config.yaml
head_dim: 64
intermediate_size: 2048
vocab_size: 16384
positions: "rope"
attn_scale: 0.125
tie_word_embeddings: true
init_std_qkv: 0.0159
final_lr_fraction: 0.0
doc_mask: false
train_tokens: 553600000
dataset: "wikipedia_en"
MLP neurons of a small language model. Each row is named by its layer, matrix (gate and up: input weights) and neuron, and shows model dimensions 272-367. Each number is 128 + 24 x the weight over its row's rms, rounded and kept within 0 to 255. Numbers have three digits each. A neuron's up and down rows have the sign that makes its largest values positive.
After each neuron's rows, "fires on" lists the tokens most often at its 100 highest values on Wikipedia text that the model never trained on.

L3.gate384:143149112102169156092151158116101135118169115112112133148174135115145147128146088110138118123094107127119158117170107190143135126134122145131120104112114140093141092092074112118145129119099097146179166168134128130108115110140130122152130144156118128101147111153149140155126116136103103129
L3.up384:129158133148075122124134139133084140132136142104131161130123130113112136091166080132086124161134158112127126109137128049128197162118163118148123112124152138127153142136124139144125128123099096121132113128106143162126133109129106150110111128151135122116139117171141129125152151140128111133
fires on: ";", " from", " leave", " left", " |"

L3.gate858:143152119122125107112128121124136135152124119120155159090154115122151112149127126110131160109090112156131172130125139206118109106178123175099134145143084102116126112102139095117163072109107135162132151129179160164123085166155111142112152130141100080070115096137160097071110115126121121138
L3.up858:111120108117163134098098130132144123131128102179100128107098123157136156127085153085128096159110134145127133131139089148129164089159126116144151107128109164111149166142158115158147169135115113136198123105162151107133137175161120106143132125123100120126118154118100138143105104142093131128
fires on: "an", "im", "et", "ad", " |"

L3.gate1270:114119113138112112149159156118128144135119147150106112172084126159166104128137125135127075158116136179175142172121116120110117127108136127119119178112115105092169117110123144122109116135172121141143144119195142141149105112075096058133133116136155155147163142169147104122144159110150105087
L3.up1270:126178091125099139155096171125102082129108084124125115141136117143126127134097143172124133139154109118142138145190123131136179161118092123100101109128090134122130074156144156108139116149150102115131122089154139106129116131121128189114083177141135128123108134112142138082157150125145142118
fires on: ".", " |", "}"

L3.gate1484:102120136103125131126163150088127145067146111101150096092138161114096131121136134060131161120088107112161146163151133152130152140125111141152112124101155158121161102160107124162158139126131135142076143108162102114116136115147168139118144140122121169096164112109111149109109124135136136141
L3.up1484:073117104125136132097105116108118119121142164140127139158122092150143125120155117113132114117117104185110149139137137114138153160128181095152131134137115116141106154147138112169114065143117119086090142135176132097140145145098161137123192108136069111136148143164096172123126115095108111156
fires on: " /", " |", ";"

L3.gate79:166168148074130129094140111134134134150155102155132116130155140121089132133148149125089152121112156140133132108112156141080175173143152141083092153188107114103139119100132124090163136120150097124103143098117156113128128157085152152091120120122120134139137136178164123129108136143109157109
L3.up79:225135164123114111152188124109155179153123158143121132121159153138124115114139116115110122148139143111114137125131180132178143122107076088161161089119098121158142114144151169114166112172129181093116163148121122114115117124083130110133109111141113128144201135143121118099102138145131144111
fires on: "in", "i", "ent", "ill"

L3.gate1046:125150113137138141153160124129153129120127114128090148114100120117134118098122154085122122148119089149134174155153114134125166116140126150097110157134130110135109089104100152126069139111091093106148123126139181118106122168111124168120078124138145125110154093154174113152133115108134146159
L3.up1046:090146120118165117079118110101110158105162125123123130089125138118143120096128194128103131145145078143142160114141142112105136081114145148096105138164149140148047119117090127111086130112103132126147080085139113087091120104119114147145083054095167100110153160096143147141147178128122144143
fires on: "\n", ".", "|"

L3.gate349:109134136128127117160146113156159115121170148134127122150115140147144127130094122088135106106120121104157139083144170104122145118131128158122098105098105092074137128115182116136135125067079125134120126142148152099116164104127104102123139128163173175142150130132153114165124142098136135173
L3.up349:136111153137141136116120124084093129179159117143138128118130116123144133146119116111107083132140089130149141116130142122127107183131115192113122123081076133128091077134102132134106120156154113084074135120122164140126167105130096179125107128147094152132123186094138114125097155123125128132
fires on: "-", "–"

L3.gate646:134131136127109148153151153130159148095103121094131163085113116176139160083106167066136121133086152141147136162158136107169173133117107127099113161121132113131102090107128144158129119107113123153128164138142145136095130122140137137138092157107096100113142096160180134129176114093151144182
L3.up646:110147126127143104098089125083124142115120138111114137115140122104160146072134169142109090135126118149141155124152111099121144115127145128091117162167148167144067110142150112111094135103098137144108110071148138078129113121106144130148114083104134115126142151098122100154151133117102116151
fires on: ".", " the", " |", ","

L3.gate1096:130138210117121134088105137088163144181170117133123116089092137174122133174121174126128127172109140132138156096135099127125146130124108097152114106130117140113153091124100160151140103151143149116128141099113172107159124175143109113155088165106147165125152122133121093090115077111119137114
L3.up1096:151096125112109117136146132126110128083141101128170168113102149132116128120090113135136101121119103162148131140124180115149182182118108115122116125164134113145126171153091162112152126166173106146113117122122081095172118160124094082138112097108148123101145111112116174095090155108088098103
fires on: "i", "in", "ron"

L3.gate1452:108102157130154165161156137113138103121154138132126105107146132092085168139129136163166111115098125105139141109168122122125159169109113122094159149117101130103173087127096149114112118057110092155137152130127137093134139101108122104122141091121135115153103098117143097131164109131127120093
L3.up1452:125126130159101138140143178132095159096134102153119152122136112105103164114088099105154083128095107076135108105145116140149101151126138106083149139127190147117128098149155155112114105159101164135092132153118086163088126128165132089131130114148144133116087124111112113123112126144110157156
fires on: " |", " but", "\n ", ";", " resulted", " with"

L3.gate887:144124124157146132089148115129127137115139120150134125094098138126119148137136170140120135175099129100139117112115122155139155080121106137130106156118113105179105121125118130121108105110102111120146153138161135099149131095108111134141141118146167085132197144109140103129125101146120128134
L3.up887:130139120176152153106135141140076140136122146150115147138117172122139109119112135145098105141151118165117128111131083097159128156096163093081092117105210160167108061066138146146105152102118093138175107128123116100126115161089153143146135154146174156137144097100154096129118144103100131110
fires on: "\n", ".", ","

L3.gate1207:119093150164149125152140116145095088112187146132168121106091158092102125091141141113169126103134141134165170068165107160072099139091111085113098184056112138116126139165119133154110105161157122120139147156162160132142133137104103137119113125093178175174116150158106111153120149135138140130
L3.up1207:133145135139099146170140094063131127133114130087131118141141119130153128138100145121136147122160140120135159129149089114144107145094121166122088136137157099165145129126134088139164143129067113148161138135099120136136117125143094127105112134164085157119148130171167096160094112137133111100
fires on: " |", " May", ",", "ra", " also"

L3.gate1782:107125133141156142148108148139087138121112129125115092135145130129104148093127135168134099135122137107129137102130101120123136153106154131122195118076122162118083128128092121165129125125148116111105133136144071140150143164115158137136103128112126100082107131112172182148090095109130169126
L3.up1782:113173094150134149109114101153114142136114161110116114163086121149161113164057196146110088126086140171135139112113151143153124125155163107167147132112127111097110136119122129130148132125159091146148121113136173137128092115132149154094108115126081141078160128141092137082129100122079167163
fires on: "o", " (", "3", "00", "0"

L3.gate356:126105197140095093081071164132109090138133141094114125124130127127122154078134127118129136159152120142151150174153129182150128102115074111123118121142101089169101125126178113170114097137144143148154137130092163087152155163052131140136108085155119121103128124113138108117080135093138117113
L3.up356:127110084125128109151122121099102051108139112136090132131094149144124114141139099130141101151090179128156140163135126140132102128128157134139138136144175124137101123107131105123090142129122143115155123163165117106143134117122108107079139139200144122123162105131063145111091093145105133130
fires on: ".", ".,", "ene", "&"

L3.gate1375:130141146109119120146125126126151166103136143159096149153092106162162108088142176072116164113142145128163155086127196149111130105138097147118140147201171131122179127121146137126143109145139113175093156133162140142106105131155159146124184103171138132163136102125139120108113120086110163132
L3.up1375:138131117168152110132120195121082078128158132146110089122136072122122088109118108165124104148079130136113137144150134132086149156116087099166167142102130145123148113081138167154122142078122099142115113112156156135146108119150151136149095102159128104106154111081177148140095130124136059109
fires on: " |", "itch", "ș", "ec", "on", ";"

L3.gate1718:073117148140128119121081146154120149142123140136079145133142135155127112149146160101137150133151148132106172132155116166127091130088097062138085100108150086163121122140129138137104138108049090123110151151096169130113137128108156155116119129143076119152113102150129145150126127103147137139
L3.up1718:113120084125143133150132079125176128119139093109159116133119068104157142122110137181131139110122146061126099180101142148116092148128089130097140118150139139135111148128110120133147124120154124152132120123111127140141090130170138156099160124110119126088103160177135089129109091096205120108
fires on: " |", ":", "est", ";", "|", ","

L3.gate53:100128135113166128168085180126114116132154101128163127121144157124153152121151128106104158133132117117158163112168148156130153116159069145127136124138113108111142133103125136131155139155120137128120116104112162112141087140132140154130095147143151149111131114151152120116135165110129116079
L3.up53:114118163171183136168112150126142166132148077122093099120142167100104115097124112136087122134097164097131131103149115131118128113144156121129118107132117140161127114102145109138063123090154104144185129150159099131139103112140135106139138126152106117149141086129120135155140138123118134124
fires on: " |", "."

L3.gate1232:114140113116150157095098102148131156144147110114179122134129119130151160137107153068109125169141116174154161154087163120153171136128103124152091141105131106088090138149154149149094162114126117163121150160146123122177146149135115117112130156153161101109164125145113140132160150108109087142
L3.up1232:135140154133085117101119122126104132169120138118140141115127167111128146127098174134111180100140130136091133181130109162161160135120138116123149130128170095128122170124121116181134141142135134116137150136120099153129146124115122113125134123144126124128107152105111101144174130092114142104
fires on: " the", ":", "–", " →", "–:", ";"

L3.gate1031:166133142120106143130093130109159134172124165139123122069121145131162114136137149141148107105131153086129139116110112106139122138156126141101165109100102120124122071087114125132156118143162101110128118157122149116114082138146178154140125166166122137110088102120152126136126102136101143173
L3.up1031:137103119128137119126138154131125145091103119131139112126131131148145142150099110114177130128095165134168104134132097111165156158168101113140168099108068123104153138104144104118152073140106090113126115105122124140143138136140128106102169166135137141121118128117164134102083103140120128146
fires on: "m", "g", "o", "in", "est", "w"

L3.gate373:126132152171117169133124126146123070123151135091124138111106150130145163157121131099138104140127113150168144105146112176179151106144172145126079116102124060104123125126121171161077123097106072155140150139133128132161128163118105144133128092145129121135189111146150112124116115104096090092
L3.up373:130144172145123154118107121119149103089184116076105159125090116156157134151142143128112137143157103139158156162124113121186135070132139136116101124144130112138108175143126131096108114126103112167134095143123087096173124130125165121110136082135117144134115115118112085143100152126122118145
fires on: " the", ".", " annual"

L3.gate1248:107093156152141118119123148173156123126166131149101159098120142108123127112134110119094092109131131107128116151112091126177154140093119127141105118135127119109137166094118144133128151101086146126164130112098131113137151149158116125143086135121102132145151134167142118088134173100130090127
L3.up1248:113116115155141100149107124151131175108135081143099167148145102148116112142121112141134137171096119165149093180129103109129106120154112150109110118092159106106119136105117117151154145078090164165131139127123142146125150119133098121125143140116143138102116151165117161173134139142160120120
fires on: " |", ",", "ue", "aly"

L3.gate1024:119165100160127095105103157108109099101109138090145151125128122183171152103123142152131096141132088142114123136145146106134133172164088135136138083102157112149167114157139133159109139170138144134107110117113140128115118141130147136107118120137087100140191095088129128103111132134127130135
L3.up1024:148139155104161139133119128127137127130138135167115093138113158159141150083122136177113120110141169140112057120104143093123111126145151074177178102158125142110087161138108157128125103119101094122117135125097132124101170117155099114128162174166146153152149148169146151179107115130115137151
fires on: "er", "i", " at", ":", "im", " nearly"

L3.gate652:102150123159158110111130135132112087147162116126127167088082120112152153109133136124153146107140082102144135116146105161158124148097163147100113123118106063116080092112135111159095092088157077105151160147159154128139181144162126115126131134147161154131153148182136115126108127076121104128
L3.up652:089165110124127148089120155092167121117158117143139133138137140109148131112172141155095149147127134100112135122116134094192095150098157126090124141148156146134142127124133127143077133103154083102123132120124126133087154114120137137135126151114114147111116161140134127143148123158094145165
fires on: ":", ".", ";", "=", "up"

L3.gate1643:102144128122134130145157139128164150108156139101110158089110123133143133109144173114159118129074111135175130153126154116132151123125135129086104177123118082115095098115106138134141135130065097117120144128131144110109136169103114154114097112154139090136180121144147096139136121104144163153
L3.up1643:106153120165165107104109103113085146109141129117116149080135146138130154101126175118097087136092122125164154120128134125129139089088143155083114166168125126166054075122128142113112134134096115131131098086140131079093147126109121164138094089118166128135179174112143127131138173097133163159
fires on: ".", " |", "\n"

L3.gate358:063134095136122108161109150123151142121140133143137119125136118125098121090153126144155163069164185118144166132150161159104133148115099137096118133118116178111135119123130126147128156119124171110115118128126138149134134152128111125198143169106153145132138101084141099138156126142144128097
L3.up358:132085150148115085157091130110123112157128123096143145123119099098142109112090086117110121152105174133143131114148127116109167107093120112137111162149129141119108110089169095117122121100116118130147148158126160123190131132110102123143113129118137117146168154117130157139137105118101163115
fires on: " |", ";", ".", "er"

L3.gate1489:136092149120128154117152168171140164136111101153138143154158120145164122099134154142123128123099133104092148126127124115102115104143095134132098133138145119102142155137101131160127118112127089148076115152093173161126147134150120127127158150096120129133125113146163145150147143125152085099
L3.up1489:114117116121125120143154140133144124118112090156150124142136149173141118144160100119130107123119116089079167106117095102115113112158106146134146120133147161132114106167078162156178122105074161128133104135117158107151115116106140152147099140146129148130102121122160123107098145128160128119
fires on: " |", ";", " and", "ly", ",", " to"

L3.gate692:103151114135174089141098109097119134114138109101122151127106114145153094170065111113124150139063116123177126150113172102114141128177133118121084148105120122136130125123137150100080116116179129088131126152156124110121166118146077096142093131122103138164186129099116118139103104087145129131
L3.up692:130125153163153143078104167121095082138120073089098132077168127149136132101162142078113091081090119114141125113114130110162119175119117104079105088110132126140119104145128142153137168109149131109155136162169131077143124122142133160145142156092144158133089157156099153109176120133099104082
fires on: "-", ".", " and"